Weights of a small GPT-style language model, trained from scratch on English Wikipedia.
Training: 509M tokens, 7761 steps.
MLP neurons of a small language model. Each row is named by its layer, matrix (up: input weights) and neuron, and shows model dimensions 272-399. Each number is 50 + 12 x the weight over its row's rms, rounded and kept within 0 to 99.
After each neuron's rows, "fires in" lists the words (lower case) most often at its 100 highest values on Wikipedia text that the model never trained on.

L4.up189:45 47 52 55 61 37 56 38 45 28 69 42 36 44 54 21 50 74 43 26 61 55 54 53 65 52 71 39 58 71 38 58 38 67 31 37 41 68 66 72 48 55 69 49 53 28 29 55 40 67 37 13 62 58 34 74 32 42 51 61 68 50 49 53 34 55 44 30 43 39 57 71 15 45 67 31 58 48 52 43 61 56 62 28 67 68 47 54 52 23 63 51 24 52 60 49 34 59 45 38 53 63 55 62 56 51 56 43 43 41 49 62 38 49 61 33 46 35 57 49 63 48 53 54 64 52 34 46
fires in: "in", "on", "there", "it", "at"

L4.up1340:56 74 69 59 53 48 62 55 53 55 39 57 57 73 49 48 74 49 44 23 54 58 63 67 54 52 28 55 69 44 56 52 51 70 54 44 61 53 52 50 49 50 71 54 25 48 49 55 38 58 60 50 55 38 53 60 24 38 70 57 40 65 34 82 41 38 56 55 34 30 50 50 57 51 39 51 50 74 53 50 45 41 49 51 58 53 46 58 45 87 40 56 71 36 44 51 57 56 39 75 72 51 50 59 52 59 45 42 61 74 46 68 45 64 38 34 29 58 47 43 38 46 32 49 61 71 33 55
fires in: "is", "was", "although", "but", "while", "though"

L4.up1783:33 53 77 33 48 43 41 61 31 83 34 49 48 53 50 61 61 47 57 27 51 72 59 48 36 69 67 56 38 51 65 64 43 42 26 46 60 54 65 63 66 52 54 42 61 55 45 46 66 54 48 51 56 41 49 39 56 40 32 28 59 55 50 73 56 61 59 63 44 66 57 64 62 62 49 35 51 46 57 36 53 56 53 46 46 72 56 64 49 44 30 57 54 52 54 49 47 43 41 37 39 48 49 66 43 67 64 50 51 54 58 74 43 66 55 45 30 55 44 53 50 40 49 75 41 36 55 62
fires in: "with", "served", "to", "married", "studied", "attended"

L4.up422:54 58 60 51 57 57 45 53 53 41 58 44 61 60 41 45 52 31 49 26 53 66 57 43 55 48 39 67 42 41 48 64 56 33 75 55 59 34 56 49 30 59 67 58 50 25 57 38 58 65 45 07 60 37 36 49 49 37 66 38 43 49 55 59 42 59 34 53 42 22 57 55 67 46 36 54 74 74 63 38 50 47 61 44 62 38 59 42 61 43 48 53 60 69 32 52 42 51 44 76 41 54 55 59 58 44 37 46 38 45 29 56 69 61 56 39 50 34 57 49 47 33 43 63 58 52 42 49
fires in: "not", "or", "to", "especially", "also", "now"

L12.up1982:54 45 44 66 47 46 54 40 49 34 38 55 43 47 58 40 47 53 48 43 72 65 62 60 52 48 41 65 38 55 46 56 34 50 30 51 56 51 46 38 44 60 47 46 49 38 56 48 40 67 58 61 55 58 52 67 50 48 51 61 32 48 36 68 37 60 70 43 50 45 47 60 46 70 50 65 58 39 45 51 43 45 57 79 41 48 33 58 54 51 55 62 47 59 34 70 30 52 61 76 45 48 55 52 62 64 54 52 43 50 68 61 53 45 55 48 51 41 33 49 52 35 49 55 61 41 70 51
fires in: "on"

L4.up1904:52 52 73 74 42 50 53 29 49 39 51 43 55 51 54 42 60 52 56 43 34 44 48 54 40 49 47 48 42 48 52 50 34 43 40 64 45 65 45 45 51 31 58 40 70 19 46 33 71 28 45 39 37 47 52 42 59 54 50 28 37 53 72 51 49 46 30 46 54 68 35 36 41 72 66 45 63 42 63 41 46 50 58 50 46 72 53 66 58 34 28 58 57 53 58 35 62 29 67 46 51 60 53 52 67 53 38 44 55 58 45 63 37 68 46 50 62 52 52 65 27 83 44 69 46 36 43 50
fires in: "for", "international", "of", "protime"

L4.up488:61 53 64 59 50 54 47 43 50 43 54 38 53 81 56 52 59 38 29 34 49 53 58 55 41 58 56 78 68 43 42 47 43 39 34 41 58 54 53 42 67 44 40 52 44 54 46 48 56 30 46 46 56 66 60 51 42 69 31 45 39 51 54 46 60 48 42 61 51 47 44 54 41 76 44 72 49 42 66 41 53 49 48 55 29 57 48 68 53 60 41 50 52 28 54 27 43 57 47 30 56 45 58 60 48 52 46 38 57 49 50 60 56 54 62 61 44 52 46 43 19 48 49 48 43 43 47 49
fires in: "to", "stemonoporus"

L12.up1054:45 52 82 48 52 40 35 44 47 54 58 61 57 64 58 48 99 62 53 34 59 45 60 55 61 39 44 37 48 30 49 41 42 59 38 57 50 43 74 52 42 61 60 42 37 47 41 57 42 48 41 40 34 42 57 50 46 44 64 56 50 42 55 61 39 34 30 72 48 33 45 30 32 55 67 38 52 55 48 54 53 50 60 45 54 49 36 37 59 68 54 67 45 54 37 45 48 39 74 55 63 72 55 60 47 40 44 48 62 53 60 32 69 61 38 58 28 44 39 49 40 40 35 60 58 30 47 54
fires in: "and", "but"

L4.up1336:61 31 59 40 53 58 63 48 14 64 36 46 50 37 51 58 53 57 72 23 52 64 37 53 47 38 29 81 61 50 51 39 53 50 53 33 62 31 51 47 51 51 64 41 53 53 46 50 43 63 62 72 56 61 29 56 36 59 45 23 31 56 51 45 55 73 47 40 57 31 67 46 24 40 35 55 56 72 43 54 42 50 52 50 64 57 24 69 35 71 65 49 62 65 53 43 60 42 65 48 62 58 49 62 43 62 53 42 38 51 49 62 57 45 32 43 34 41 59 58 39 43 08 48 36 29 34 57
fires in: "also", "both"

L12.up2026:56 60 50 60 54 56 60 38 46 43 57 36 42 64 62 45 50 41 67 42 58 56 49 54 36 52 44 63 38 48 51 45 67 40 43 71 49 44 66 43 53 20 34 43 58 27 53 22 50 52 50 45 64 63 47 36 53 61 55 44 40 47 44 77 45 68 34 27 63 54 37 30 48 57 70 51 52 52 58 57 38 49 81 58 44 71 43 60 66 45 56 63 61 36 60 67 52 49 24 56 34 33 48 38 42 41 35 39 56 79 59 49 51 50 37 74 72 51 51 64 29 54 56 53 60 48 59 64
fires in: "of", "in", "your", "and", "for"

L4.up2015:33 21 55 50 61 45 30 49 60 43 52 71 53 64 44 58 57 49 61 38 69 67 44 57 60 75 47 48 23 66 52 45 44 55 63 44 42 56 57 55 45 48 61 34 67 41 56 41 42 50 57 37 50 52 48 39 56 62 46 55 44 45 63 52 49 49 54 41 45 63 74 46 55 45 53 39 51 50 42 48 64 41 58 72 48 47 70 44 55 29 58 59 45 70 61 59 43 14 56 58 74 64 53 78 63 48 46 51 49 55 58 66 40 76 61 72 42 33 52 47 68 77 49 55 58 45 39 51
fires in: "and", "who", "age", "a", "well", "an"

L4.up2003:43 49 59 56 57 50 18 52 73 50 51 57 43 52 47 37 61 54 40 47 56 56 47 57 35 70 58 71 22 62 46 61 51 35 46 44 45 69 58 56 39 37 40 37 57 43 44 52 64 51 48 28 44 59 57 50 59 25 35 52 28 51 46 58 45 34 40 63 47 32 53 57 62 57 42 68 64 44 68 42 31 28 57 61 56 40 58 47 54 33 52 61 58 56 69 25 39 14 60 68 51 55 42 67 65 59 59 52 45 54 68 86 45 56 47 61 55 39 48 44 36 66 57 56 31 49 47 45
fires in: "to", "with", "find", "order", "meet", "which"

L4.up566:47 50 61 56 76 37 27 59 29 59 46 35 54 64 47 46 56 65 64 44 62 52 43 56 55 56 54 49 47 46 48 40 64 45 49 46 32 36 53 58 90 46 52 39 65 44 51 39 28 44 54 46 59 39 52 31 47 48 44 58 46 50 49 57 50 59 42 62 57 51 52 38 50 54 43 62 37 55 38 57 44 45 53 49 51 68 45 65 58 61 41 47 33 56 56 37 46 49 51 45 57 59 49 57 55 42 35 40 44 57 53 54 48 33 39 49 39 58 52 55 18 38 40 43 37 41 63 52
fires in: "and", "but", "until", "since", "than"

L4.up673:45 42 41 54 74 50 54 46 47 65 62 34 40 58 58 34 56 36 52 57 47 50 51 42 66 40 78 49 53 48 50 55 59 65 36 40 32 40 49 49 67 28 38 57 66 68 56 49 32 82 45 54 44 59 45 66 22 14 52 55 19 38 61 54 36 58 29 43 58 44 35 52 74 41 51 51 56 30 65 45 46 40 64 71 57 71 48 44 49 61 48 45 40 63 66 47 24 28 55 73 37 64 43 60 43 53 57 44 22 44 47 79 64 59 48 46 43 65 60 67 61 62 56 76 46 28 34 51
fires in: "of", "2", "in", "were", "4", "3"

L4.up657:45 57 61 56 52 54 73 45 36 56 45 32 40 64 48 45 55 67 48 03 41 55 56 57 60 42 64 64 73 45 37 41 31 56 48 41 47 66 55 49 49 57 76 48 61 57 54 60 50 88 50 50 57 50 37 48 55 33 39 62 42 58 74 68 53 65 32 44 60 27 68 44 37 50 46 41 43 39 57 54 30 45 43 54 50 50 63 48 53 52 68 57 44 54 55 28 50 36 47 55 47 50 54 29 39 67 37 51 78 50 50 38 31 45 48 59 57 35 65 61 19 50 52 66 65 63 40 56
fires in: "and", "or"

L4.up1050:46 76 65 41 49 53 40 34 33 45 55 31 53 41 40 37 56 43 76 44 71 42 60 71 34 73 39 48 50 44 56 46 42 37 41 34 41 79 66 44 72 63 40 72 70 32 44 29 47 59 53 53 46 57 50 46 35 44 63 54 47 56 75 62 62 35 31 56 54 51 38 49 61 46 46 67 48 48 45 43 27 36 63 46 39 60 31 63 55 68 45 51 57 32 67 35 68 53 48 20 35 64 30 38 47 57 50 43 60 50 53 57 46 49 57 65 62 47 68 70 53 67 30 38 42 62 54 50
fires in: "the", "that"

L12.up1181:47 47 53 67 58 32 46 45 48 29 61 48 63 46 26 65 45 49 41 39 52 50 50 65 43 52 42 39 36 56 51 49 30 47 71 58 44 43 53 25 48 67 64 34 47 61 45 50 60 42 63 45 56 52 58 45 57 66 49 20 64 40 46 19 46 41 64 66 74 28 49 61 68 48 47 40 68 43 65 47 54 55 76 47 73 61 66 67 81 44 48 44 51 37 32 70 71 34 44 42 37 66 37 70 72 43 33 51 48 44 78 48 64 73 48 45 46 68 37 51 54 38 48 46 35 20 45 49
fires in: "an", "anion"

L4.up1163:69 50 37 54 46 53 58 54 53 54 49 39 48 47 44 49 63 64 73 48 65 35 56 50 28 49 59 44 49 50 40 54 51 69 42 60 22 49 60 41 64 57 57 31 59 61 63 38 42 95 52 55 41 78 33 35 21 41 41 54 32 48 48 62 51 72 56 44 47 51 57 50 67 63 45 54 50 54 53 42 39 45 59 58 49 48 49 43 61 66 52 43 54 45 62 60 46 51 36 70 53 64 45 62 57 60 37 47 52 53 57 51 36 64 57 60 50 39 69 52 58 59 41 88 57 46 39 55
fires in: "0", "4", "7", "2026", "8", "3"

L4.up724:54 64 52 49 56 39 49 44 32 46 51 37 54 49 60 49 59 44 29 50 50 43 58 58 68 48 54 58 39 51 41 63 55 40 61 18 60 51 71 58 65 41 51 81 46 50 54 49 45 28 58 53 39 23 36 43 45 45 51 53 44 39 51 54 52 48 47 60 64 53 42 52 36 54 41 60 44 48 51 49 63 58 44 53 48 55 59 50 54 67 37 52 41 50 57 27 37 41 54 33 54 62 52 51 55 44 56 41 46 51 29 51 55 48 46 42 64 47 65 65 46 49 52 71 45 27 62 51
fires in: "on", "at", "for", "as", "in", "to"

L4.up850:53 42 52 40 45 47 58 58 32 41 48 49 45 52 53 49 42 67 64 39 58 43 55 65 41 45 58 19 41 43 46 58 59 48 36 45 62 55 44 43 43 29 55 59 45 53 55 50 43 78 39 67 62 63 55 48 10 57 45 45 34 48 77 55 42 57 52 46 58 23 21 53 48 59 49 83 76 59 64 58 54 28 55 62 73 63 56 67 50 60 43 61 47 57 65 41 56 54 48 57 43 48 30 50 53 59 43 40 55 36 59 65 43 59 55 49 37 39 51 68 51 50 39 60 38 33 29 60
fires in: "it", "its", "film", "title", "book", "album"

L4.up1861:66 57 57 53 79 56 58 25 54 60 53 37 44 63 49 56 66 46 34 34 52 61 48 76 48 38 50 45 64 53 39 37 39 50 49 49 61 35 53 37 55 53 64 37 47 53 39 50 43 62 56 46 64 48 56 45 65 62 69 44 46 53 41 52 46 67 45 45 43 56 53 42 59 45 43 44 80 44 50 39 39 75 45 47 36 36 55 34 45 55 50 53 63 55 66 36 45 31 65 29 68 49 42 51 44 58 72 34 61 44 46 52 59 51 58 58 46 20 56 37 51 54 35 50 49 56 52 40
fires in: "to", "as", "other", "and"

L12.up1070:46 52 42 54 53 59 37 55 71 37 63 51 44 62 74 58 54 53 48 55 65 75 68 56 45 54 66 60 44 35 49 31 25 51 45 41 37 46 57 59 46 45 53 48 52 29 43 56 35 32 52 49 62 53 44 60 46 50 47 53 47 47 59 33 27 37 44 58 57 38 36 40 46 60 59 51 66 32 53 42 45 59 60 28 24 46 29 62 50 75 58 54 54 40 46 43 59 60 49 55 63 59 38 52 38 53 44 47 70 56 49 59 38 49 43 50 52 54 43 73 44 65 57 67 30 45 46 61
fires in: "from", "to", "of", "by", "latin"

L12.up1511:47 61 66 60 65 46 45 46 37 52 43 51 44 56 36 47 74 40 72 54 46 45 37 51 53 70 42 41 26 50 45 64 48 53 80 47 45 45 51 55 61 51 53 40 66 37 45 43 41 30 24 55 56 60 59 22 54 62 43 62 60 59 48 51 45 37 33 22 42 25 38 58 30 50 53 47 48 62 54 61 50 49 50 67 59 42 41 55 35 43 36 35 43 45 63 41 32 60 61 53 40 59 47 50 58 61 50 39 22 63 50 36 64 24 60 69 55 35 42 71 64 48 51 55 41 48 74 43
fires in: "to", "would", "not", "t", "will", "and"

L4.up69:56 49 62 54 50 48 46 55 47 47 38 33 55 59 57 48 93 45 40 44 51 59 54 71 40 80 51 42 43 47 45 39 50 52 52 26 69 45 55 71 57 57 78 53 52 23 46 42 65 40 51 29 40 28 57 47 53 42 71 49 48 46 47 74 64 43 54 64 39 53 41 56 47 47 34 39 54 68 62 48 57 50 53 41 62 53 73 60 47 68 46 50 50 54 31 53 60 43 59 86 43 52 71 62 62 56 61 36 50 56 37 53 42 48 45 46 52 38 54 46 48 44 38 66 53 49 33 52
fires in: "served", "to", "also", "is", "has"

L4.up1901:49 49 54 47 57 41 46 48 47 28 52 42 48 49 56 38 65 47 48 54 71 55 56 62 48 57 84 56 41 54 37 69 60 50 25 61 49 63 51 55 52 42 31 56 54 50 47 45 61 54 59 21 71 74 44 44 39 32 53 57 64 39 40 53 41 50 48 74 72 47 54 38 47 85 37 58 40 44 37 23 27 32 65 55 52 54 55 63 59 54 48 63 53 51 55 34 34 28 52 77 50 59 47 64 57 51 61 38 50 64 51 53 71 54 44 53 52 38 49 31 42 47 37 65 28 19 54 35
fires in: "for", "at", "in", "by", "on", "between"

L4.up629:40 45 47 58 55 38 48 48 59 46 64 37 51 45 33 27 47 59 44 53 60 54 42 49 54 75 56 29 43 33 42 50 48 51 51 38 13 38 57 38 46 17 54 58 82 51 47 45 33 76 53 32 52 42 37 60 37 28 63 39 32 55 31 60 48 44 39 50 41 38 45 28 44 80 54 58 52 38 44 56 31 38 57 54 52 68 39 29 55 66 46 68 56 64 73 60 53 48 43 66 43 48 32 63 49 48 40 45 58 56 76 39 53 64 47 51 52 42 50 45 50 53 54 57 66 49 47 58
fires in: "s", "of", "that"

L4.up172:44 41 40 49 55 56 54 35 25 72 57 63 60 44 47 66 65 47 86 55 54 49 51 50 58 48 43 41 39 44 70 66 65 57 52 43 54 45 38 65 39 57 53 64 49 39 66 37 56 43 46 65 53 51 41 48 47 53 81 27 62 65 43 48 40 66 54 45 51 34 41 44 60 40 39 51 63 84 59 39 50 35 48 49 69 67 60 62 48 51 34 56 45 49 41 68 65 28 55 61 39 60 54 68 47 60 58 35 38 46 27 57 60 56 47 45 36 76 40 71 37 56 37 40 36 44 53 53
fires in: "was", "been", "also", "is", "not", "53"

L4.up961:47 69 58 46 66 43 65 41 61 49 49 48 52 60 62 39 53 68 49 44 63 49 56 59 48 62 43 61 43 57 39 44 45 49 34 56 57 49 48 61 57 41 57 29 53 22 46 48 44 41 48 28 67 59 51 59 19 50 45 32 35 65 64 50 46 57 48 62 54 49 68 28 38 66 48 56 75 54 47 47 53 45 61 58 61 65 64 69 48 30 65 59 48 44 67 42 52 45 38 32 49 72 36 48 67 63 28 20 52 50 49 58 45 57 54 48 59 47 53 51 28 55 51 46 23 48 47 61
fires in: "and", "with", "in"

L4.up11:53 56 57 60 52 44 59 33 53 63 58 47 53 52 49 32 54 45 51 56 55 57 50 70 75 57 52 49 55 57 63 27 41 57 60 63 52 39 51 44 53 43 69 65 58 46 58 47 57 45 48 65 35 29 52 48 48 33 25 74 26 61 68 47 51 65 59 50 45 49 57 29 46 31 45 52 48 53 47 59 39 49 57 56 46 52 54 56 65 49 77 50 67 75 37 51 77 59 49 59 29 64 45 43 48 59 57 50 51 55 52 44 60 47 37 65 70 44 35 35 61 40 52 43 54 61 36 48
fires in: "and", "he", "while", "his", "they"

L4.up1030:64 52 50 51 62 70 71 49 41 41 54 44 50 52 52 41 54 64 36 51 52 46 52 54 66 51 51 52 43 73 47 41 49 56 74 49 50 57 41 67 48 41 54 71 49 47 33 43 45 55 65 56 52 64 46 60 32 39 34 52 21 58 60 58 53 36 62 57 52 33 59 34 37 61 57 64 47 51 49 50 57 41 62 71 59 61 40 74 44 52 34 56 55 47 57 49 59 54 37 75 54 54 42 62 46 49 56 39 43 51 33 67 49 34 60 53 38 57 53 44 42 47 54 60 61 39 39 53
fires in: "it", "player", "station", "town", "film", "club"

L4.up614:48 58 70 48 48 39 43 35 65 48 54 61 46 58 47 58 72 62 60 48 55 48 49 62 41 38 41 39 39 49 61 53 44 48 61 49 57 41 35 49 54 58 69 52 55 51 54 46 59 65 57 79 52 44 32 57 40 43 58 30 46 36 59 60 31 68 50 64 47 29 45 46 52 49 30 59 60 45 70 52 53 51 50 33 64 43 56 51 41 66 49 52 54 76 48 39 80 29 78 54 45 59 21 48 74 66 68 41 47 42 31 53 43 25 63 52 57 47 52 55 34 38 19 46 30 52 44 49
fires in: "with", "they", "its", "to", "at", "while"

L12.up865:53 47 62 62 55 43 62 52 15 28 67 50 42 61 47 69 57 60 51 58 40 32 50 75 58 60 42 39 58 36 53 20 45 62 55 32 42 51 32 60 60 56 59 33 50 38 66 44 37 47 50 46 41 40 43 63 37 51 53 47 60 67 58 70 31 39 48 49 64 65 67 49 77 60 28 58 51 30 57 52 61 33 69 58 44 50 73 75 59 63 58 46 43 59 26 43 50 50 65 51 65 50 62 58 46 51 33 46 58 49 44 69 46 52 60 49 36 63 48 55 56 43 66 69 39 51 51 47
fires in: "it", "he", "who", "mike", "húrin", "she"

L4.up774:58 63 52 48 64 51 20 39 58 41 51 53 54 64 44 41 79 23 70 63 48 55 53 51 36 74 51 52 51 64 52 70 39 41 45 58 59 40 48 36 42 41 34 85 51 24 54 42 52 43 65 55 40 55 47 62 51 62 46 54 36 51 37 48 55 39 36 67 43 61 58 40 29 38 58 75 27 53 58 41 14 65 50 62 48 58 36 61 49 67 57 53 64 42 42 67 46 40 29 64 45 54 54 64 40 49 37 22 58 64 40 50 41 58 37 60 51 56 48 60 26 58 43 50 54 62 57 49
fires in: "to", "for", "given"

L4.up1633:57 61 48 46 58 46 18 35 46 42 47 36 57 77 47 20 66 45 29 42 37 33 64 54 64 58 66 50 41 54 35 53 57 69 75 47 46 31 53 58 67 53 37 77 48 33 61 48 44 54 56 57 36 50 53 50 44 40 77 38 60 56 62 77 41 44 31 67 64 34 37 56 27 58 57 67 42 59 63 53 20 47 54 55 45 49 70 67 44 76 28 60 40 43 50 35 49 38 59 61 45 55 62 56 44 50 46 41 35 54 36 43 68 53 40 51 57 39 47 35 34 49 16 51 69 69 44 48
fires in: "to", "entered", "into", "make"

L4.up1946:41 15 51 42 47 60 61 49 27 50 38 52 61 71 51 81 49 49 43 56 62 49 40 60 59 59 49 58 24 38 48 40 52 48 50 39 42 63 58 39 54 57 79 29 58 23 42 50 46 46 49 39 78 46 47 42 43 64 52 51 38 50 56 55 47 52 70 43 55 81 35 51 43 41 49 50 52 74 46 49 50 61 53 50 39 34 53 70 52 43 38 47 43 49 69 66 21 46 70 47 57 44 53 43 69 51 58 56 55 45 48 45 45 24 62 61 49 52 57 48 73 47 48 61 51 15 34 39
fires in: "all", "two", "allaire", "new", "other", "state"

L4.up1232:48 80 38 49 59 46 54 30 45 55 55 49 55 54 46 28 44 53 40 41 59 42 66 46 37 68 44 45 55 39 57 50 38 63 34 47 51 58 45 33 70 64 63 59 51 55 40 37 52 56 56 29 42 55 48 49 30 31 75 54 05 66 43 45 43 59 25 51 65 55 36 36 49 65 51 54 66 38 43 49 47 62 64 51 44 49 53 61 46 56 55 52 45 47 50 59 75 49 44 38 52 48 42 41 50 51 35 31 67 63 48 48 61 50 50 67 60 43 48 45 27 56 49 46 61 50 39 37
fires in: "of", "that", "and", "when"

L4.up480:58 65 63 57 55 40 44 63 40 57 33 70 61 53 52 33 65 45 48 29 53 40 61 52 45 64 50 60 47 62 55 66 50 40 69 55 38 50 68 46 46 39 55 49 49 44 47 47 44 57 39 37 47 58 48 51 29 47 53 57 53 52 61 69 67 49 58 38 48 51 40 39 29 43 48 57 56 55 53 45 25 40 32 54 43 56 61 46 50 52 38 54 53 63 35 47 38 57 52 47 10 59 42 65 44 55 55 47 47 54 47 65 54 59 36 45 35 27 82 30 74 61 41 68 28 68 70 47
fires in: "to"

L12.up1774:53 61 68 41 58 54 45 42 47 55 30 39 79 51 65 39 37 66 53 39 67 48 61 49 60 55 22 52 57 50 53 54 42 41 71 46 57 32 50 70 46 51 48 60 37 27 56 30 33 42 35 61 51 33 57 51 40 83 44 51 48 49 32 75 53 44 55 80 79 42 55 55 43 38 43 74 50 68 42 54 38 48 40 49 51 45 39 67 48 46 54 44 34 54 50 62 42 36 33 65 51 66 41 44 75 70 56 17 61 58 54 47 29 41 51 56 34 36 56 58 45 47 43 56 50 36 61 48
fires in: "he", "she", "and", "who"

L4.up382:68 36 61 44 59 47 45 44 44 40 55 47 43 62 58 18 52 50 48 44 61 51 59 45 55 58 59 68 40 67 41 59 42 33 49 53 62 75 42 54 61 55 56 43 39 36 33 44 40 48 36 52 38 50 49 71 52 54 34 23 49 46 53 35 46 46 41 55 71 59 65 38 49 35 22 51 38 21 64 41 42 40 42 57 61 41 43 53 49 49 30 58 53 54 63 58 36 50 48 56 53 60 30 66 42 65 52 41 53 52 24 57 45 34 47 43 62 43 85 76 54 68 51 67 54 52 41 51
fires in: "to", "of", "for", "project", "truth"

L12.up681:51 48 60 55 38 50 36 23 20 74 48 47 55 57 46 76 56 54 51 45 53 57 68 56 49 47 37 53 49 54 55 41 50 58 40 58 35 38 59 28 42 57 51 58 35 43 41 33 38 38 46 56 56 44 40 52 70 60 52 51 47 60 43 51 43 56 53 61 56 28 65 38 45 35 44 54 43 52 54 37 31 40 44 59 49 65 52 48 63 62 32 50 46 74 18 52 60 52 63 56 43 49 59 75 57 60 13 52 60 62 50 45 53 28 81 44 41 65 77 51 43 45 33 47 35 57 66 45
fires in: "became", "become", "more", "made", "and"

L4.up1922:62 43 48 40 50 48 59 47 59 56 73 52 42 47 49 47 57 51 40 30 71 42 44 64 49 53 61 49 39 27 49 71 51 51 52 59 28 38 47 73 52 51 55 60 83 27 55 47 61 77 51 43 38 77 34 31 47 54 42 35 56 58 52 42 40 51 66 52 55 62 47 21 67 65 47 54 62 45 68 47 60 47 60 37 47 24 47 54 58 33 47 51 52 60 57 51 75 45 75 56 27 54 69 72 66 53 33 38 64 48 65 45 68 60 51 56 46 45 48 18 27 51 43 49 38 43 50 43
fires in: "on", "in", "capital", "constitutional", "civil"

L4.up159:58 26 43 37 54 51 36 28 34 56 64 52 51 53 41 40 66 68 59 42 51 47 52 63 42 57 55 47 40 49 54 56 42 63 59 45 42 45 39 58 66 55 44 69 53 40 48 59 58 36 55 61 36 48 60 40 31 41 59 39 47 64 46 70 62 47 76 22 66 37 46 23 54 64 66 35 66 45 63 59 58 29 51 72 46 35 63 62 48 82 42 54 45 79 60 55 37 39 56 54 42 55 58 72 64 54 17 37 67 23 39 55 42 52 61 45 41 30 59 38 29 52 44 45 58 36 58 33
fires in: "this", "one", "following", "there", "next", "each"

L4.up906:64 55 65 60 54 53 48 48 47 40 26 58 69 50 36 26 58 60 48 62 44 31 57 60 44 53 40 45 58 40 51 55 49 58 48 39 44 44 44 53 57 53 68 73 49 51 47 44 56 38 52 27 52 64 56 42 32 57 53 51 59 46 71 71 50 35 89 30 54 38 55 48 31 48 62 69 69 56 67 43 32 66 48 60 52 48 57 66 47 55 29 46 50 56 43 61 50 61 56 52 24 54 38 52 34 53 49 22 40 51 56 59 53 59 53 37 34 61 64 38 56 35 35 60 38 39 55 43
fires in: "he", "she", "loss", "throw"

L12.up407:66 56 45 78 49 48 69 50 32 38 34 56 44 47 35 37 42 56 75 48 64 55 49 66 63 41 41 21 60 52 45 31 60 41 54 64 44 52 32 68 55 35 37 64 64 52 59 42 50 42 59 57 57 50 64 59 31 26 46 40 45 64 50 52 30 46 51 68 41 54 38 50 57 66 48 56 53 52 65 50 35 34 49 45 53 50 52 78 51 62 61 66 51 54 43 53 55 35 74 59 56 35 37 32 41 56 48 22 49 77 51 57 66 47 47 49 61 44 57 57 54 35 52 62 58 40 65 65
fires in: "i", "it", "he", "she", "kushida"

L12.up819:53 70 53 65 24 61 64 39 19 58 62 29 49 71 45 56 67 52 60 45 61 73 51 67 43 31 39 37 47 43 65 54 60 53 68 53 39 57 66 42 44 55 36 39 62 48 40 41 55 55 53 53 65 36 51 45 38 50 54 43 38 49 47 64 46 55 37 42 41 38 31 22 50 41 63 49 74 50 57 52 46 38 50 63 42 47 57 33 58 43 51 64 44 51 40 52 53 34 65 56 56 46 60 44 40 47 22 55 70 52 50 56 40 62 67 53 41 40 65 37 58 40 46 52 62 27 39 47
fires in: "this", "each", "an", "per", "largest"

L12.up1275:73 50 53 61 52 42 47 23 34 21 62 53 53 59 54 44 52 46 50 42 39 41 52 53 51 60 39 48 39 44 45 49 50 53 60 44 49 50 42 73 46 37 61 71 40 52 44 52 45 57 23 34 44 54 34 59 46 75 71 41 47 27 61 44 44 54 44 45 59 28 61 52 53 35 40 63 59 40 54 23 47 60 43 44 52 40 51 32 53 67 49 69 51 27 42 41 53 53 41 58 45 43 47 62 55 70 64 66 52 49 69 48 65 64 62 46 55 42 45 42 45 50 58 42 53 34 69 49
fires in: "an"

L4.up387:80 65 61 47 61 53 39 43 21 64 52 33 64 55 48 36 47 59 33 60 58 37 54 47 44 49 41 66 48 59 47 46 55 53 69 33 60 52 43 49 71 57 67 58 24 35 47 45 37 48 59 61 61 35 46 43 45 57 51 45 25 44 49 70 59 44 51 55 56 44 51 65 46 49 51 61 48 78 56 36 47 59 58 40 59 52 46 60 47 80 28 59 35 46 52 57 47 51 41 41 63 55 48 34 33 47 35 47 43 45 46 40 42 39 47 40 58 56 65 59 36 55 55 36 40 75 28 52
fires in: "is", "can", "are", "was", "will"